From a checkpoint of a small transformer trained on Wikipedia: no biases in attention or MLP.
MLP neurons of a small language model. Each row is named by its layer, matrix (gate and up: input weights; down: output weights) and neuron, and shows model dimensions 16-111. Each number is 500 + 25 x the weight over its row's rms, rounded and kept within 0 to 999. Numbers have three digits each. A neuron's up and down rows have the sign that makes its largest values positive.
Before each neuron's rows, "fires in" lists the words (lower case) most often at its 100 highest values on Wikipedia text that the model never trained on; "fires on" lists the tokens most often at its 100 highest values on Wikipedia text that the model never trained on.

fires in: "is"
fires on: " is", "st"
L2.gate106:480492425498448537501485487508551467499504486536494467511513506503508498511445503484545544490524488480514475496520467510511546498481491461486493500476479519552489463492492478529452535442521492506520491519484479500523486506514523532525479489499510462522541493521500488467503522467463463502
L2.up106:457505484534461528508502504486514503490477509542491506485519515463457528514500544465530511470521495496520501504493502442490476524514429458495494476495489485544435515469490488522478535512478466509520524542475475526529530520478478468515469504517494463456505486516474505468511509468465519516
L2.down106:503495483512481503522526517493534568501483508523485480528486544467481540468508477491507485444520509519473482497499505436524497526505471484516484483541497514534449486495480473529526530520532499480521464526515452534530491519510465517518461482527486502461480521532480525510505485537494533472

fires in: "in", "university", "when", "international"
fires on: "n", "ers"
L2.gate38:484486475489542454470486518493507472448547517516543504497532493528492528491465501490472496484488490478523487526499535509500484537462508490539519521492449524502461534478474518495490467477536486497532500497513437502507474483486514478505563519520532527500568469526484475520469511485502474473
L2.up38:451490448532529510465527531484530522458479488512499485493442485523513479470491521463494483505477550520499515489497517479502475505486518486564476484522493512464526492465476565499514443530505505520474497502474472487473520542488543531536526537444505487524543494513470502478502505501511515484
L2.down38:467531494540565476507523459498521557500485505498469472505542472525451489499524484543477517500486516496501484527467521478475484496454517459514524518511487485469499519519490512486507493515531545508471533489524523492565519506528482544554516524487470504467497515504494505476509492497525482496

fires in: "are", "is", "area"
fires on: " are", " is"
L2.gate204:495528491524489526539512489523517516487472509500517460500485508530467550501488511496529525492497465536531488460510533504500492470480486453491537493477519507494534481541520520538516485479514510490496474489481502558523476480527500515516495483469503488460520495522487487475495466535465469512
L2.up204:513502502497447498545470526462495477492526537521486482519507499475453528502492505465520519475508465471494514476494494478469501514511514476477494496462529472513525472529522456509560533493469504490456483501442520520479474445499497487517495497488481491449498474467480495512506499514440496528
L2.down204:504492530475474483529500531499478566478541542550478479502451537459480501463483498462530487477530517505470524514545455457524487514474521541471490503507490484541472478521482501504556526490541465452498466481482494485479472491465478515518496465487568524468514526527478465476528516514451494541

fires in: "goodyear", "north", "park", "road", "does", "south"
fires on: "th", "od", "k", "ad", "es", "om"
L4.gate152:510509494508497496503519475491516506513524442502507518501484468518514501529479452526454484507460500482473487483471455527490503519507487473480510553512540480466544541519510507496507474470526471490515505481436503514477527505505517486498539507478520471527557467496488483534453455490463457493
L4.up152:520482499523522490471515445534507518485475510458530567494466477461487524542478491504467483499534549459536494508520529452498498469505451535489505522536479489509520491482492462480472521479551471515509492499482493496504510515499528525534474554517546506487490477507518482481518460481494512495
L4.down152:531456519484514503518462509489514481500490468502538497493452491503545495447493499483536497479481541542497472522467498481532473494483499455526482518467479497505469518483438486483460477548483514483514494511455497558509510505521523553490480481461554506515438481503496478531493509505515523511

fires in: "in", "on", "international"
fires on: "n"
L2.gate394:489485441578512468496476465512489538482490519500511504524499521497524534504521488487519499497469506466521474468502492508477512466473491500510491518463495485491515492495542523514514486476521490494516457514488450528507557513471495514529511536502479512485510491524497477503556494475473463511
L2.up394:475454471504549511473472509551492482470493464500546496521483518497523462494514525467471491543533480505502523506482542483492498517460539536509514486482522479433516505495518483491481486520505501526472460527511512441472506502499514525528544528419473476539490521532535458515520499504495473485
L2.down394:467492493511563480475484496510522476532487472509529504536537496521477440525508484511453479531482452473492497479452515491460507487447532513519505491483514502482501522501546486494502500511531514470481513511522525477572499516516479517530520512454493503550465543526527455493540462511526477507

fires in: "is", "are"
fires on: " is", " are"
L2.gate160:454510496522495475477504512505483499499464519521516423492513503482483503475474453481472515519479488472493467492521457499488452496462495448469519525451530487463442453474475523485510495478471529509495495528504503491512495468494484490501482458477453482492552525509480513470510549517480539545
L2.up160:556553506533467495516548511470465514471476489501504456458498495492463512485453501483475502502527491542522498531519510497505496500485472473451503504545474501495448511490450538530550497488458480496518494516520491506509502445549506506525462498498484456523501501508506520436476501456494504518
L2.down160:528517500489514481525511492479495552464519471518506525517462506472476487489449516487499491481539479544485514514505528479507515495518473501479501488553452503500463508489457521567574496502548452503531476495548478473525447443512523521505490493506496508508484494542501499439488530481491523484

fires in: "december", "received", "of", "succeeded", "australian", "australia"
fires on: "m", "r", "iv", "ed", " of", "ment"
L6.gate261:523513507495500515520498550491537517535515515493569508558508544542489527487475523494468491495497481480490442468516520502507539506498466492475506453537499460524494492493538535515463511521529524492538512506495497474494480489489478491546489498430483554523482483504487470511473495499494430481
L6.up261:482485458486461513522503515485515489467506493463505527502516520486499477504470528527491480503484482504519494478518488498537530521496503503549531509447465494443483518509506516479514468505558487546479526552557480480547523469518520520495487476526478529492503484440521529492539494518506493443
L6.down261:509467489483487484541517496533477531472456496496488485518498529480537522538527482490523496525549444525487487490515516495568491536530479527449525496489512515477483478499478516500483524526480500505530506494496494499501507499515559506473492471469462511475545494459517532495464506491551523484

fires in: "it", "wrote", "other", "its"
fires on: "t", "k"
L4.gate183:495494516550521491505530520480489470465509492488494494519519508502508497506505504512517557504515530491523522486500483523566488438482552451467568459498481516477518488519510478492486470467478527482460509465482456505504495491506480530461470519518529517526512505503522488502468504505543501526
L4.up183:540447485506529526500484530496500489511471478465508482551509473556498486491495503502474524504484497501468532485464472476518498503523517457497527499485458459546514479500456505492501530515488538517469474482500498519497510518540511493514472509497508560496512479501546502514492503457462533477
L4.down183:564509466558493525460555520488482520517493514519494496527473526527498477450492554488504515468514463541494504506479474478497529532441501492495498520552460470541473492513490477506526512529477483464531508501486521461461523493486522506463516474478489504501537511484529522505503518494457523505

fires in: "points", "road", "point", "does", "appointed", "upload"
fires on: "in", "ad", "ic", "es", "on", "ver"
L4.gate462:505505532525452449548545507502548500490479491422506488484514504512520497549467482506477514482521472455479457513460492467507519487504508538474539566480522532516553519445489517463481505462503527488493458508466471491434471506486508515495455515513472481486548488522502461525508478513496530491
L4.up462:532528465492504490479510506495518482494474503488487543510507471486522503500450503449510512514496518494504444485491531514549529491487477515501511490460518489487538489515529533505487509497477519550508539505504480460503493576468537519469521535469495494508459503525522474494462474453496528478
L4.down462:516500468484545507501529496479544468488468493505521469505510459463487506487500505447500525491472497512456532501481467473492527493492544496505528512494491456478513467477435506498506487520480509519460475531492483480497542522520477521490510473469514506495509525507508463505480486533502526499

fires in: "became", "because", "before", "left"
fires on: "c", " le", "f", "re"
L8.gate76:445497474475524503510514483510493486507477535491490486478511510557494502489481521502545561507453526497529522484501529468521484510503499501502483502509521523550485493490520523521524501526504444492482491495503481458508508502491489504485506488460511554467509521501508501477511478489509522489
L8.up76:525461527516541466516489455461489462465527546517482505481536574519480510508478495513527550522503494524517462532536518513505462471503468542486469497496486491507526514529537485503538524509541526487517529481505482484523494505464481521498554484506445535520508476490456504517542468462472476497
L8.down76:479505495495488515506512472503518470520530523532512492459497532500542495485502462501461453495507489512525503521517514477542444505503487519503478516501553483511542515489479542475496546488478502514509463522501501511541497472491504520513505504452501523474468515443507522488523534518490440482

fires in: "are", "were", "area"
fires on: " are", " were"
L2.gate61:479514471497456531498471506512493475504490515489507460501493502485443531514506512476499452484485541518533474486491528542496454491476500475508555504529485473497523483446490487514497476494512536482503474519525518480517507482541494488530505533459490523507503525519529491477544532451464499517
L2.up61:483526490506458523506455537493511484521503577501457452502490544498475515502486506497487471485503510529505505535493525497512457511503514447511482504489480481513486487489506456483536503514481464471521497535500526476508472476502474477498509541438459510463511508503532532495522525507478464514
L2.down61:495492495482504489518486537483469517506544504492460486509468490484502500490505484498486476509475539528501520485522492511510493488498496472510493543519498480536456507533519475511511461486507467469539507484486557459520501486531503495514522478450478516456513505482528500453533557445479499541

fires in: "under", "on", "did", "down", "after"
fires on: "er", "n", "id", "ter"
L3.gate173:484504518510481482462524488519550484469484504476514497508509518483513457515486515528505490490472513505507483474444510458506509480524479519532458527460483477514482477493537493499486455503495502490496471515541480504524509467509500498479493507542515552535520481525481478550506450491460501516
L3.up173:508489493486535483501517484537535489485503526470532521517509503529552424507489480518490509472506527495521461499452502459533522520493501543529505481475465498503489517490525492497498467485502524487507467522507523508497521456516481508516486497526508519475511496523515456491530483499487530551
L3.down173:563508463447520467463492495517520513496498498496564477525500451502515415504480513501515491534502527499524452536517519476487500500515468506503454437504477482536497503479483463471484510466510499515481522492502516495536484478497487550490529522518513483500512482474517464527473517498515482526

fires in: "is"
fires on: " is"
L2.gate90:505481534533479506506479487547504492505500491548525484533494526478486495492472507466482504472505498534504418537499461493496495524460452470464460492515516510490507467497482462535530490490538515500491508504523509493476489484492543512507474437539507479487526526558481540467481485474489463494
L2.up90:493487532501513469485520473483483480505519523474471461456527522486465495491431507489505489472523482451496466489526502512542509504523483458465458500509481533498457481488499466534476502492488494511541517515514525508464509527493548536483505502513503482514487486544500488489498501493542513478
L2.down90:540523538493499443486530489488528537461504538514466448471496529480516506457472491504515512479526485489499472502538493490533490526526487474465517497506468533492463494496477481523474503517516497485528492539548479551505488506492512567489486507486529531476499490525481489516515501532555531456

fires in: "other", "both", "others"
fires on: "t", "ot", "om", "ld", "s"
L3.gate480:512464504509521516491507510499477460502516524501512479531470491515546496479497484515501516590501508526499498481500485492477536506506476471510506544514549509510481515516516502515516502501492501460488519529524441511492505495534496515482507468515484479461492475518493508525521463481497466508
L3.up480:522486497507497515460509470492475496495503496514489503543516522515557478516526465493452566510486495539505507493475478535528509479500508467480519510536532532516519443486472488525519523500475492500511513523510517457490518500556465487503477509517505503479478517515512518544495519448459527499
L3.down480:499504515497497514480549493516470523515490481495498523533521516508497488495527471456456533517524551444508506501498511481546507489518476522468504457537495496505514493491511515436505523533476520470489481511433548507471478494477493483509470486495522525534511537526497529503493532507468497484

fires in: "this", "her", "hot", "however"
fires on: "is", "er", "ot", "ow"
L3.gate487:464475532505512522492530485539491504530515504515512530516455519482484447519512487499484507480475518504498519482453470547505543490468489499464503461509484492477544495475481545525490482474493560467502488525459512524529509459457537496504500486505520518486518490525465497544471463484518469519
L3.up487:477456494546474522441525539537476525470501490537492523510448547515503451501507479517481510512494508502452476466511476498495532504500509499457497500487524480516495493490519548543504481539526468511463490502491492465490519494504495486489504528517492477485509517524532487518506531474478486492
L3.down487:486475478511466509451494503530461468470499490499506509493450559490490447500498486530462519483502482503487458511510444512484489505486519472485485538487540503524521496495483520512535497527443513518500515482519492460480519480479488534502495500495463464516501498503510474539519511490513490500

fires in: "is", "are", "area"
fires on: " is", " are"
L2.gate395:501522502492474501512487534546506469467504555537467479472490505532462547509491484501527530495500535471535472462532493500459505479513518468430510484482503512511479500504475469490525507480498465526488511502486498531504486512496466471547493457472455490509547516544501481480474477482461511513
L2.up395:514502482537470503483497509494483515479507521506488427518518490473478548482463490458512500500519483510478506479496533490499462517526498465468525492499538463548490522497502504502534516504472469540530503541507514487509481503510498463526503504505451500522504527508494481487483498506436475486
L2.down395:515494488510484484487499483476522546488542492530446459541450519478454520517437494485511486473541506545491516480472526441520500502523495494521511510519509489538479491518485525544554529523570499483538492505507470479513447497486513515521495477524506502477533522555439472506508542515503500499

fires in: "is", "are", "area"
fires on: " is", " are"
L2.gate89:478517530489498529506487522529497491497499511500488480500502503521455532476530462471503531485502479508499460519482496469503488460473501485511516444534508465519463511460463529537500491437534508500516520505462490532514525463518529507525466450485499504453519511487462503478505528504476457512
L2.up89:490495500486477530503496507477510500462517544492474519509537533469494532506545523513509495491499509477534480476514504461494480529505508455433519521516483491591468498491520492501524516540532472496515537518496515524477528505498481462515463507529472469513533478509486461476547505492457455509
L2.down89:519481474474463467466495499484510544467568540539476486491465522460481544480503474499520472471542521511488509484515497443507452481521509511504498532527505499534473495554506455506524513505530494465530496521526480501508504509484465501507455494519518473491499505584473480530543509526484481501